{
  "n_layer": 8,
  "d_model": 512,
  "n_head": 4,
  "n_kv_head": 4,
  "head_dim": 128,
  "d_mlp": 1344,
  "vocab_size": 8192,
  "activation": "swiglu",
  "norm": "rmsnorm",
  "norm_place": "pre",
  "norm_eps": 1e-06,
  "positions": "rope",
  "rope_base": 2620.0,
  "rope_fraction": 1.0,
  "qk_norm": true,
  "attn_scale": 0.141,
  "bias": "none",
  "tie_embeddings": false,
  "parallel_block": false,
  "init": "uniform",
  "init_std_qkv": 0.0161,
  "init_std_o": 0.0,
  "init_std_up": 0.0161,
  "init_std_down": 0.0,
  "optimizer": "adamw",
  "lr": 0.00149,
  "lr_mult_up": 1.07,
  "beta1": 0.95,
  "beta2": 0.99,
  "lr_head": 0.00624,
  "grad_clip": 1.0,
  "warmup_steps": 350,
  "schedule": "wsd",
  "decay_fraction": 0.444,
  "decay_shape": "linear",
  "final_lr_fraction": 0.0,
  "batch_tokens": 131072,
  "seq_len": 512,
  "doc_mask": true,
  "train_tokens": 617900000,
  "steps": 4715,
  "dataset": "wikipedia_en"
}
MLP neurons of a small language model. Each row is named by its layer, matrix (gate and up: input weights) and neuron, and shows model dimensions 341-468. Each number is 128 + 24 x the weight over its row's rms, rounded and kept within 0 to 255. Numbers have three digits each. A neuron's up and down rows have the sign that makes its largest values positive.
A block is one neuron, or neurons of one layer that tend to fire together. After each block is what it responds to, as a language model described it from the Wikipedia text at the highest values.

L3.gate130:150118137146121080112113139122113093130137150143164118074109099099109147131104160123073083118125172116138159124121113163136149103117180125141135098104108109154114122142135171110136159151109123131092142165135127139163148124104173109103094122103146109143130152090129099075101153153110137090140131111073123103127113138128091116132095126088136131126149145124141090134159144100110162108140
L3.up130:137092108074076116117097107145144144099138100101151109104169139089153158108152113142089111102157122151091136128142105122128122149149139096121111135154157131102107131111153139113107108141127172100175118081108138105114111143134145150115121126127148124154125125129081152104142115098095113134117132123090121116153131165116157082137132142106144153109133131093180138122115129110128116137073
L3.gate500:139124116162130114111125111130097104069108126154135140116148091120153096102122101104118152190110127124115137106100135132116108151146168106158099161137121094125125154106110171102102133095119077107124170103128153152140183098170113136123135120157160151174120118111145145141147136111110190178139158150119163084119123168079096077128101153117123126115150144095142076109150079143106105093117
L3.up500:175166128165107117125089154139156098106140131156129104105140138135116102142127136129155164123127102109094091132133097127084139130116127146083113107129114107178130106150156122152129107146070163135122132162063106144140149095144090120149129128119145129088137107146087111105110131154117116144144139117145125078128144154192105131128080145106100107130089112151115134138119120154123121161124
L3.gate527:129070126147091146098140161154088119166105131096151155077102150145152164139176153100116131139108140132105113079115138080089159156156154117129131095112153116198116095143128141129099089162056124113147102078112078087131130111156133187147121147110158110136132121118087132126129159114092130133120166118091111134125129101166108125159103084138147080174138117110155173131145098152149121095097
L3.up527:164140119124125123082164136110120098141144105096126114173102107143140152135155121137142136133122135129112144092118147124101137145180137120110170108075136128201121102139097149172151153121102067086124135128099137095109140118125148151129129162063156133121116100167163123123120119149158099140126147119126129127141126145122137153141144127088146103074182115146161143093142132163136131086137
L3.gate953:131101146183086122126140124109152135131152162135130125099101156092113127118102144135109117122119082145095172061159090116087156135059113122129112133134155088129142163119125147115079164119148109106139132136115130108158130101116111083117112147161137163142142168115133127137125131103135117116136137110136162102130144164130102115131143132159128147123155110142132139114146069109115138150137
L3.up953:134175136127175108119158093099155149132111120142105146097128142123133147129133117156115168110141146140149155106144117131114153138126133131086134122115097128169126132105118144104128114177115160126125106124138132175142103172129151150126133175105146133124128144096137132096109181136132158161111124104124149128095184155116141118136098173090074116164105084133106151144113134162153126127162
L3.gate1195:084078093133088132173128136116132121151079159151122143126164129142118140129124143088129142123171094104103147151129141119153123137088141110118156139118114106155144141121104155112128113129098110093130099124144166115106141099166128107124145104124143153086155135102124113139139165161144127127122131146134129137083156159115084128135159153130152114174167144123098128118131104167113179142136
L3.up1195:134114127133120106115160114103091145075144149160111134153134116142138113146155139123105144120134117139126148121138167150130127152143129130137167111095155090147170101118114126130129127161112094101135183152127132140132116168115087141100116143147119136101131140106131133131157133175101095127125116097123123116147162126103126129098146165180127143157161165107156168139083113156116148130106
L3.gate1206:119113112120145129143128147152148090122140119136084133104134115105163117133138119131102108140169118071108143157118115126098134098096168132139114145109077102133140095127131161114154118090159108143117122162091096119138070129069143125159104114171091126124142116123118140135151143130125145116107109121131162117099189154146141142159144134124136096120121151172141166172131128121106090124101
L3.up1206:149111120138141150161093106149135145140129095115182093135119082135184125136119119141103098166112123107084154134140135134106176112158140072100135113122142137120119114106145149170137121139148167138119075123157136160121118137138133111137088079174094134084157138106127084150140126131095138166114113153110116110134113101120117075118117131156127143145101133119131090130138145131177137103161
L3.gate1212:100127094113118128093129100128102096135142145119099138079115168168135113169124125123092123161123127155164106127104093107092118106091131122155146106111111162090144139090148135122125188187134162125161149110133151138106118143110067161130142085161123137133131092081151116132154159112111118145150127119117133086098141137122123131127144132190115111113145115103169086118131155135097172116145
L3.up1212:125149140114111137140114111171117139119138109105116139097093145145094099141113132137104099104153074125119098101110185089137086148124138120162085088096145147127125186117153170103095154114126178110164131128146114091094124085167114114147129124112132104122109132149119149108203142099093117119121132101142129096069160135124116114153078077183123173123093124140127137171140140092121146138169
L3.gate1285:146157110110126135115146105123145136135132151114112174169141142141129153161141155104107115099093121123162134126123076109101145142129102124118146103127124162119153127145129179120119121156115071087154136174101122129199110107097083086083155187114136148144147107154138139096106119157103133105101122153143126123120128113105141131166122115127118137138144143157137152090138131165142117125116
L3.up1285:126122103155098150117106138122138144126103140089151117157097127125156150170155144100136119176098111143125107082111149140150128135088093117136144154111106124144127134103098154109168161135118115139151116100146128112145139087133127177117143107087170108092093113183130154160139143146126100130153114120147148101135115128101161175138140138083143111161157082135138133132152162135133094124141
Table cells and name fragments. Column separators (| ; /) after numbers in sports statistics tables, e.g. "33 |", plus mid-word pieces of rare proper names such as Aj-ax, Pe-qu-ot, H-ap-lic.

L4.gate264:165143173120133140139131120118147143155117130126091121184105138117124102104116150072115138133146146085099155114097142105117145103119148098114104130141122129127132123079145175126133157132119081208151180127103139097141147107109136127131137108100151137145092129165160141124158145142122148109139119117166108118124160163131104171129091143107150127108134158185124153094151094096116128096095
L4.up264:135141122153103131120103118124172116140116120109154112122132132110136129158102168088152146111103084148102095115126129123128153103106168168124099127110106108115074080161128133116105111150147137175122091115149143083106100131109070159131112122130131095122133123158118122137110121156106109147140103160133118107170122144130097116099118102104126116177108117146126155163153143142105149129164
L4.gate459:163131108135158139115148150091125160124109075130127139158092121110138144149133119130138132130168127126151120116123105167123119141155105119148128113095147057149121121103114115164147142138128118123100155147133139132107139128135155124160171133149116148163132168188160116144121115152144101081163097096106089154136141103125107120124126102096114152157115145087110130098142142108124151165138
L4.up459:160114159087117155139143120156137120156091112125162100149109110126108149107189142072136155131133075168101157148140183101116111106141149123119135095114080115143183114161122143121128118138084083116128127121109187125141125113144099127143133137109139119117114107075081112106120116078092121170125160120079182118106152077144156130127131102100125165124131095163131134131114109127125097125154
L4.gate675:120127138176108153137129152150122106115119140097096141088164139150146131145106121082119127162158114142147181141095145122098106129109117105105124154101127158168113088131137125130125126121139150153131160146089103139178170091143145155082108160149113110105138129138164096118113091096131158109136142147139145160146159209159153104128094129106156079121123097119159129095099125109136089137162
L4.up675:092101155135094125111107148166126148109110139105111154097105123122151145096096142136159134144120122103098109120162100125123114125115118180133079172121150143168156098134135119114111148123129148128147159144125108158125136092148100174097108171142136170095127156116154123077135096142118157102085108166138122158113138130175111113169154130155107143138142136120119110140104144133142129175133
L4.gate703:105130104162108148138138140100109140115101119135134118124132124147136152109100110114110129137100133154150153170101146152120113132168087086119140129174120107143137134152104109119172076091140101123124080117162150111164127149113137134114129127196108137138111131121165087154136144135171129096140101119113111120120164151145129114149110132133119099139108098087157129124141140075128111101120
L4.up703:127127143133124120129123126142086090125155129109145143063143147176191150121165102105114138155084137119140134155156088077108085149116143087181121140162096099113136124147110154072099101118141191128107106112163170129107116152113154150118135106114123123111134143130127110147162116125112104106123159134138163132123131129135148132097130122141119136102099133159124114100148120178155110131112
L4.gate847:120139121148120126136124149152109159103107094127137117097116128135123171136130130090142126140167151115133137099101132123157138108179163141104174116122131111140132128123122178140107110169155093186113115124156155146134149077087126139108120173137141132151102151111126096110199133065141166124138133111131106136104120120137089152128136180131128147116111145180094145124116157142136113123119
L4.up847:113106120126142118097161121131097127105112109169103135156120123127120128123122112124136109157145108141109147122095148131178130100097156135118117158127138118171091124083130128116107148137084105118129159099127151088140140136114108118107096109074147110128142118105096099132147124129122154148131136161133138149114100131100110114129084112135131140115145085153135122121111095115071132156132
L4.gate952:127119126205111089134182157185136104101079094116101164123152141130151132135141060096174145094105140124131141107075157129090126146143098137119106110091123110137116158147161156102113119110143153135104155184122105171134116109175119093119147111101140154087138147141137146051154136120114109112129103132158154101119089131104091159139139109136110097133129085139101121101066137133126116129143
L4.up952:118147108172089106142144135128145110118147161122145143099123159127136151130166109161126097150112110160123117118141140094129103100103092138118099123159143173133123099077152133115170116097119124121151153137152123121140152117116138186128131101133099171145129129156122168117143126110107111124117126107142142133125126149123158129189096124125151132117123144149150132126118140114090144098155
L4.gate1049:094122104137120150121123121125127131083142142141130155108101100128120129140136159119128117129138111139092156101141136120113181091125130131144114134106151136167099159109134149097131106160157134106147174115113113087151165091129129122140132085160091128125140097122087132119147140153093115098144088087150151102086140130094104130129140113150147117111131111120151147113116131157125130139116
L4.up1049:130144116120129126163085165133112176121161168164084176127166127094102132111140135114100133114104087112110120116105114123137138130111076155118111146076167177105160140140127181102124159160170133126122157146133131108176164167147139135116125115178124081098069109121118117169117105129138117115165111126117131125118098073134113180116128091100153143144172130129172140167115121148141096097095
L4.gate1213:124140150154102111103137108140134092113104139106152147139102088130172099130122116096150129146140119138090107103121112092103089119099123133156156141140113127125117122167150149125129102204147126109118153165119128103125127087137099145133130129127165136123152099113101112128133101147086115113137092137115120133156113118132114097096129111085110089145105159150173128144165138115129095141118
L4.up1213:115144126145110148129118105130121124113091071117162140132154145129149106100124120146103130136102149125119116120076096126080110132105112167116139133185141154132145116150166136145130141129156113148100144121149120113089108135121123166164095113088165109144146134095146110125151150145097133108128163113132130123151124131135096163116096135108127089120136172137082135121145130110126122113149
Stat-table separators, mid-word pieces. Column separators after a number in sports statistics tables, such as 19 | 0 or 34 | 0; also mid-word fragments inside rare names or words, such as melan-ch-olic, Yong-ch-uan, pers-p-ective.

L5.gate1254:125121122122095112159173122164117109120124059165114170126148129136096119109143145101125098107146180115136135116147090101140135098102066164122159129133120112194127097146115119124146142128131105130146129133103101135145149109066157141149153138121067111127164134152133136135140134115136127117098130076166160101104142129149096153122076130181150109113143122153121127121113145147134097101077
L5.up1254:112129119126136125146122097131130125159116147102096081096104140104137137086147097169106099125135142131124112102116122124143100173102092153107152110122146145167155088126098149120125131091137105100157118138131115162112121123114135148137155123122113096121153090122133141142152101135128115129141119113130097150109138173131156122143113113109126136100169116163114193121126126105152074088138
Person role and occupation nouns. Final pieces of nouns naming a person's role or job, often right before a name, such as wrestler, consul, bassist, playwright; also table-cell pipes.

L4.gate361:150121131163116100187100112140136162084156138149152113111128136119111122117133101145159140132158144118158113070126125153167143142104112114166148160117117143139106164120145140149135156138151087121127117155186081110108087142121106098107148158112116147139145127119185192130167139145107127147129176138099133097139142115137108138213082118164135107128106124124161134165167169150114102131135
L4.up361:127100144147089168109140166173162080135123128113152084161170149128113080126133163135086123110161092157083114148143109129159109148145090152148162112153121107115167103132172074119134153132139104064111114131130154097137128130160134155071177140106162139078138153147137166117138122121148133093121151130121088101089071131140112111118114124150097149159135151126100111127098109124116123092170
L4.gate607:131141149101135124117134160162160126134111105101096131111111156122075145139134126110150132136134147173102141093137143146110110126108123127120108091150142136148156121134119141175108116160164117099099122120146156144110142089162127094131176120144133109122147168134084144133135101138114121157128109145143155126066085118141143061116108074139124134133174184125163127154114158111104126115121
L4.up607:145113140120153161151146074110125109101092104136113160133166139139135117117150156115192159128140139122153112132182131156151113140088125122095142130120121163152130095103105122130125130175152103133104130115156130106098141119088159146077115140125086161135155120144132170137160095107129108071123130109168104107127141117133125138124113106132130111083122125153158139103116137142101102130099
L4.gate616:143149129155161108141111110135164120113131114136118090105102110134100134101174118144147161134086111129135106083144114088123142108140155139152151109131087164137115092133141129095105103089128139132131138142103162164133142126121098126090179130146153126152131125110091196115154156145164096161128150108124156090139166123147084123102055123136136089142132136118158152163089155122105158196104
L4.up616:182138134141105086151111116141136133179172159140122140082140121123139078104200161115131125125145131136118148160125152092172135121129113082150137079142140126125131146141115107130139149097154083138147128110144108126104126107092098135065144167136148152131120080123094149115139079147110110117131121108152134183166094131126110121146120124111164120145140139118159132153140096106153099107100
L4.gate755:151138147124147106144119166121119150202126120122103100136125147133097130101145142128169092112158130130140108136145108103126142134086119115129140115091109138108135153123135142103103114132148122086116108174134069125126129175157130106154120142144108112148178140132132135144135181132118182150099112125105139101108121147072156067138092161097152109171151126143084141116093131170101144121122
L4.up755:160134108122106147148141111107130107132121157130094138184149121130122123138149171136103112126142134085138146130144093123132156139132139100127147136096155132146106137102113151087123125141113090125166126163172120114135129117079125201109109133127081123126117131119131174145169182133160158124097090096121160147092095161113133119141139149149089052132151115158088127157120124134162131100111
L4.gate942:155129135123106103128135076133130119154129140170148104127166131149077154147117120137171117118117118140159155119126106131125122141096144121141154063131141135127115099112131122144154099101104116096112139085127107110104129128084159118153138173169104111110106126133151147128138132141107106136106111100147060117139151137181101123119065117133174112164156099118146126134146110112150127139110
L4.up942:115164147116122103143119148143159140090134139141126150131134180150146088139147120124088133088123125107121093134080154146128126137089117137138171133132105157118094158155143173170122164184118119178088132125106123080137150183139134135119131163076119139137164133174143064140134128072125129139111119152127117104128125144094118154155102154151140148149104126111109095126121121141136166088136
L4.gate1040:106117099123115126125138147132135104104115106129160149146129137159129145173133136162149168134174087127173168118108136174115160151075104137130140100147109136141142135100147112129125097140140120143103109158149104126117119104145117105142149126120148101128132166172133145123100119117134130137135123146145079148127147158097103093153106116139143144153079138112093117131126121127124101083109
L4.up1040:153108149127098145127124134145151130109138132108133129106140134143105116119141143134151100148170098153151100158150111150128139120113125135152155118098157174118138100132150087138136114140095107141129150152088114122168101140125087087107129126069095112098165124145122097147145127147117143124099141173099127118146117134113099108122089114135084099105146137126157145124135104116089118134110
L4.gate1065:136103135115118101150179104135144142191121144143117112152157185123123129093148168134147135111164140133119084120138082137113141124130109170140159115152159143146128115092114114144111144094150124110093113136153118141118131135133144095117156119111113111151135126135082121139140155129122134155122109098177152118093120164156159114118109166165146115111115093168112122128086164111103088102094
L4.up1065:129127115122101125143101115137145133157106153137145084120123104147082114118142119134127102119119156069086093089150127098129131105130117095157146147090179172144101122119127157111134107132156139133131166175163116071116122164096132096113134103123091114152172142194128127124087122144121142168134134096139093135151139101124129077150079132118136120126094153155121127110152186137125111109101
L4.gate1118:103152163124104073119110140141147144148140109111103143099140128153092106145126113178127118142087115114097146126117142136133126120129142146127120090200102099127110155104145176095145098159163099136113103147151133143159090115106152146106163105093120129147131099089159117120111108139136102156128127098142058141115153113129108081140150105152123063124138103144134154118102108099102071148104
L4.up1118:143133151094119123141127115113137093132124147130080133170129143142145203121160176151114115129106139134122143096113103133181138159155120135145168140100124135115144156107117122107137169122143086141119097122146147147135142137160134144112110117143090129148128132148117133127144155131098144141110139155114144146156142168165121135131151172167171126134140141139153138150129172123120113100163
Word-completing suffix pieces. Final word pieces that complete a multi-token word, mostly person or role nouns in biographical text, such as Po-et, Stud-ent, survey-or, football-er.

L4.gate200:105128089090149162156089125151102144116140107108193133110139161083162085143153117094131170145102141109160131107127192061157113100148124124096113129118086140104105090129158129113140094129137139141128125100123146125121128121147151134088088147146108077128103187157128137112150094128155121174090138161100124165143173100124140120131116171145145122099159084141124174105127108131138121096159
L4.up200:152137119100135145157096100101107124164096158123149136126120116140143110115112128138116116097153121115119099140139110087128120117159145160102123144163163090112079145195127152118141109133089128079102130082127133079130119128119145120145158127146121140111136091143097148103108137169122117085158070121125122127130136117156132138128165117139145127124088124115157097123171105139210135102122
L4.gate298:115112131165131162154138118126128129156132104157121141169164158108122153165106151140155086108172130090149090094133086106083179071119152120111144142166128121144147128149141167110109146130106126133128099114129119064103132165135137096143165145132126109077128118098155097159077089125113139151174104107120145140099146153103147123149154144130113085169133119135089127127116138183157142142112
L4.up298:145094134142144102139130113113129126167101125137107120127182162111166140139068148125108086107157138158095135107123137142085122111135151086127137100129135138108110150152120112155116140089117131124115074089134127087119147165141182143126138154121121120134098096138119112108112102108156154120151107125100127115093120153082142089181134156160155099119145119117130149104128137173141153132083
L4.gate324:138130153122116206087194121128136132164167143085132096097156100097115194166111100090136123150112151135101126146137123129157150114086106082101110132111138148124132106113176117138133107143119148145130095098114123113103141140117118111072152123130128089150124154117109116165142125135096072131152099090142134109169177146154130047126141148119141144118136113125141135130145145114135132135162
L4.up324:119116194121121152108173162159141148115122136085110118130134108146118149129119097136148137096114122130093125085130146113136121133132125101124114126117080188128129157117123127119112173161117176104135118159113139156104112097146097140146115091137087078101127082116144114182141110171082128162107154122169129139122136139129124127172090139126094113105121082115142126129186114106142120116126
L4.gate398:137096126131135112141098153144110152164130123179097074095151095117167178161134125123114127148159099095107147135110150148131133127164112129107145103114132133131093132118145145102122134147107141122184116117146120098122103141124148136133149140125138134152177154156160149092159148137134134148139127139098125157121136090175157095181145110129133145131116140184154116145117117109111079166099
L4.up398:108123140131127150117096119144086108078103143140089162117113094125159086153127118148148152133141138146153119131131152089122138119149157123148109137151115117124142092164122168097102130164112064131110132052148118138165135106116124111123077112145114110149122109127131141103136092120123107130097104147074127113105174121104156160153131077110130143146112111110135165147124156144147097123156
L4.gate434:166111145133104161112136130183141117129151135122115129136158167160103140113121129133123130147128097133156160160143141155110148114120107162149113156159141127117132123153122162170122114122145114141141102129140143116116089087167135087079096117107093107087197135091122102121105133192179145133132093103150119122160107158085096095170095118097109121153145117115096123123119146116113115082159
L4.up434:144086158116103142117093148117095116100132114109137168128155122178144157150110151133103139106071153126134128126189109184139101094138119150105073137121090125083155118125111111146168156161103118108145140099144108147145092115117133179105126173133123089127174135094156125147106124112163160111100127088141065155113132136124126135113128107120120157085106140105159130151116130128146129161125
L4.gate1064:133137142171133157108116128136140153091122111150116092143128105125142160159140144096122123123129105104133165130129130122131141116144111147120109169082129115117113108120182127106132171156085166107102126081136140135177150137140164142119127116155098115086141119141140138096119109154161104169076143146050141143158173131108134121151096152148154097113125102147137140140151105144138107177135
L4.up1064:148123134130120156133118116134146124129108136123127110110117159114128131141153132176135148109158109171158129170155109134148102128125134157080130121167113121131127119117165129107081155162146090097075118097117139143126126127153166126139111148078143136118137113154140141107107134110112107136147111107109132120152165130087139112135109115125123114192101129112136121163140101075141106141155
L4.gate1164:141117142139139091148153126176147136158148128162096117143106151148122159125105189161151114132128138122118151124169112106177124115126144119084135111135101054116120138147125174128108116087126122131107130079150129113124141107136129115125135116113140153159106092112117119096153104136142108102089147105107141193115117115126144132083136152132169119138077093153128133135105118145125130188150
L4.up1164:102112154138199116114120087102102062150154145170146117141122102111125155120087121128155100125130132108118129158129144119156122111118115116117115102119121125098101129134107132150148126159118120104110085101118141122169153149118147122172129109060172115127145107130111127125157106129119133133113146141095168128087191129177105144133116115141139107142103151153081143109096157139112102160142
L4.gate1256:125139160122105142114122109130102174102144093106119147130121144082156084146126167147124137116179122171126094123137084105081121093130134171116151118126106151121126084157146120114130135183140136115098111117120144143112114134130139121120122112104088102118147119123116138103086118103164075157123095105132103147100148110150137104154110125123151137163154119100127142115108155084138125139126
L4.up1256:131136121120161128154176096121114111148143137105112102114134136162129154088151141102105124127135168143165128121140153123145116076096139139107109122137153162120106101125177105149118164122159157141128176122090139140108137149150167133120129124144068143127139149110097103134139153068135143131164117157172113104122102133139123158127081129192137126110155164158155094162116117175141141076135
Word-internal pieces and name connectors. Second word-piece after a short start, especially at in d-at-abase, plus of/de/in linking multiword names (House of Mahjong, Ciénaga Grande de).

L5.gate370:188160146121141070147111113129119139119140150123142147161149111125132139096148167109092123143148122115158166136098127157139132106113094155110107132126110097129147092169160128157147125130162159126101119154120100111140129132109133122091117140137120103167151134130137140141116115139130128145121137135106111152141133128108136125189141127111106118120125135112074120155111152138116116112155
L5.up370:167110144162131137164158130120101113147112166093146123143122140173119113168127131126132147079118139112150072132109152136141126086106146142119090191136192128135095134136139126137138094190152124158106141157101145151119123149135149135118095114132168095135148118133102188135154139144124145124161119147151114161162099135125136132157156180140121120132098161117136110105110145126139103082113
"of" in names and phrases. The word of right after a noun, especially in titles and proper names (House of Mahjong, Army of Mujahideen), and sometimes in fixed phrases (oath of office, number of records).

L5.gate715:141125124168121128129147145099149140110167126134142130123129164144132156095161156112113118116159142121130154122127111115080123117129167152132147114115091102137148107125124161130125098119172087121108122110107143102112083095106138139098097137097086131106118103130148165111087100153126121116116121143103148125166153154130130136153125143152130104127097104134098144104110127130120116119114
L5.up715:153135131136105116133118149069155139122137130108135115132151144169138114132150142119103166107138089104154174136126153137152133144112165160087188092123134122121107111145142173173165117141133104161142112091142089128124134106090141124151106078150101095157149129162114112106122088167140120166108149146081094098134149120065150104144154144114083111121150144113161113094163123098085104125132
Highly predictable continuations. Tokens right before a nearly certain next piece: pipe or semicolon cells in football stats tables, of in man of the match or Republic of, mid-word pieces (Zan-esville, arr-iving).

L3.gate82:108147144142120167115125141148109137114107108135177164122155087123144086137111109168095150084155134127110153094146125150141145135109131143119133138134129111124089186093105101137122132116131160155136105112108145134118178077118161167136154125149152121142145156118111119102159133099106125116105135099137095127131119193148139090117127115159115135119100136140142140105162155089128125149101
L3.up82:118144133090119144091152128145145109142145105190081169151120177148180125129178078136101116120141169085120124142152140168154137121107129100114090103119125155128111161144127110177124155126127095117082142163153107125119126115136127117148121090143115159118127139160118168120116114094148142125104097089108169136118140148112093113139060122160173116113140095150130091157113154135140077132169
L3.gate210:150102150117140181115116140084132101104104120131145131140136144112119106104169119157132152140125145163118193143133096109177084121119156170129109116086104162128129114103091112146157182133151113167140138145110112139102156124123117181141143131118106133131144142098137205145097080089113160110152131147124112127147146097136114096126094119144164093175135172132155133093146153116140095130138
L3.up210:130139129114136084123122123099137133174108091102105130111080148142140148120163118136144126139170141114164113117158084125128140103143154135173109183148114130138127126157126155166151105099108070159159124078158142115098128135137128138145145077099110146148091100121111136172122130124119092134126111140121118088125144097145112153128153120118149141093161113113106143109134153142095151146151
L3.gate361:100095123110116115125117152161089122124090151170094134123176126144152121172099104084144147144143103131091114125130098122124137129076106123124134127169167135161126140114130135158122173146131107085105088122145133127133134116113102136137139122146111132084107128154125157131105167163192155122095127131111131165102127140095118150121135125159091140156157181153149118107140169094132141151123
L3.up361:130136149156142104115115134124141116108116100100149097157161109137141125107137076141115159139111125179122136134150133100113107084085115160091175163143172085105157146118130150130188152130107089092164138144131128111157161107124107113137152130111134125110116129142149154101103164140132117149112123107135102114111124104148098137122110150120137134180159138079164140094130089122126118153153
L3.gate647:122151143114111119137103130163152149135127118144127077115151119144125133164138140115111076123141174069179142135126087161094088149121097142144145112082152169089107107083147113150109146141177155105084158109116105144099117122132167131153177121156101135085174128108125145127112134154132107146122115108145138155141124146125145121075138127101159069118124156136096135142138134130121088121101
L3.up647:120128095176141144129164077160157131136142135154122116128154110123111133134142138122094149143131121113137118095144140166133070124103127178132095147090136144143164126145138099093081115182149142118113121110072129110119154186133107094115140116140075148116142102139121136098128133134137113138105165119154125145123092119139149100072126125110136135126094102144126148159103146111163112095080
L3.gate808:129121153100108180139148143094137127111122107136075093103101137135116098172103129127128086099174102149130083092096138113129129101132089083183130134103151147110096119169123114107136151156157086127113121085125104154140122112162072151119096122123144144155093144117130125149116149122111110108114079106140124181126096139139107121156106117149107125158127132136166101141127122149101113149091
L3.up808:123153135102132111118102150138111127111125066170136111153110133097153129111157119118139190115104092140111127157157137130166117069132110111131144153147149090117110158087133133191160147111113175117130109138146103086101160126120122083144117113142108155103126135121150087129126140121101138122145115142105120120110144133139116098131098125153170144149176125130127135119155120142104094100164
L3.gate841:131138126145156113097119119114160127139144083123162101151101162061113124178165141139112149081136183119124123114111108132129136124139108136094148116092149111153112130154151147141166142153122079149124120158125115147119100113176160100156101134107159114131131136161148097116136149112179161112094115122144105153180124145141107172131124136139129122101167157084115147121137137108122136111132
L3.up841:132114153120114049093152109165153141134136154114107141168152132121129155143135108163112150115111122152098098121103152121144133133109109091155105120148115139160138160130147108154144103141147118148138124151143158097155102141135138078112094129116131140126119111178182138169146119136112133123133129149130119131151143163064093105094116091123142107113175144171141117102148075116093144157088
L3.gate978:087119136092090117129127141078123134175134120162143148149115153109134103176109127140113087105084122148159121165126136131140126152124149120141155112144134126124118133141101140128111134157107125091147150144113121112144115122150124111123129117124123132100125140124135128096149153113178177129136145105126104107089165161140117171127141118115089120164145179081150108088114104110099121118174
L3.up978:136117093171164155090130136097125103087151118105109140117134120116133094142110139134142147090124115148096143101102125103170129174097113115139174137137169133159118128114147123115134138154183131137121113166127121107135175101111126166113143084137157129167111150090129153065116141137117133097119146126124079103131149179145094131127143153128129137133175131147139098125150184154138118155067
L3.gate1290:137103161133133129154097127147139116118122138158109177145134113136121137092132124103149144069135121138128117146119177150129138120094125114129168129117135148141123154105162152147125111144164152077077185117106129148100128113185145133146129119120136129158143119137132123138079096113132138130125120103125120187083200114125141135121104102118126091105155123117105145158119111111140168137111
L3.up1290:097111122086118149156128100111126128093088115154145119123156145138128149070140143107153139124160104133140116149122121197117139107101129127164155125104138129116127097096147123137131164136118152116151150169130142128130136136133175109081150139161090155135133155142156142120127135131153108126131160134094128127113140102077139174139107114076161122108134114108099135117109135105145108103131
Mid-word subword fragments. Inner or ending word pieces of words split into several tokens, such as Quart-et, Po-et-ry, col-le-ague, Writ-er, ep-ist-emological.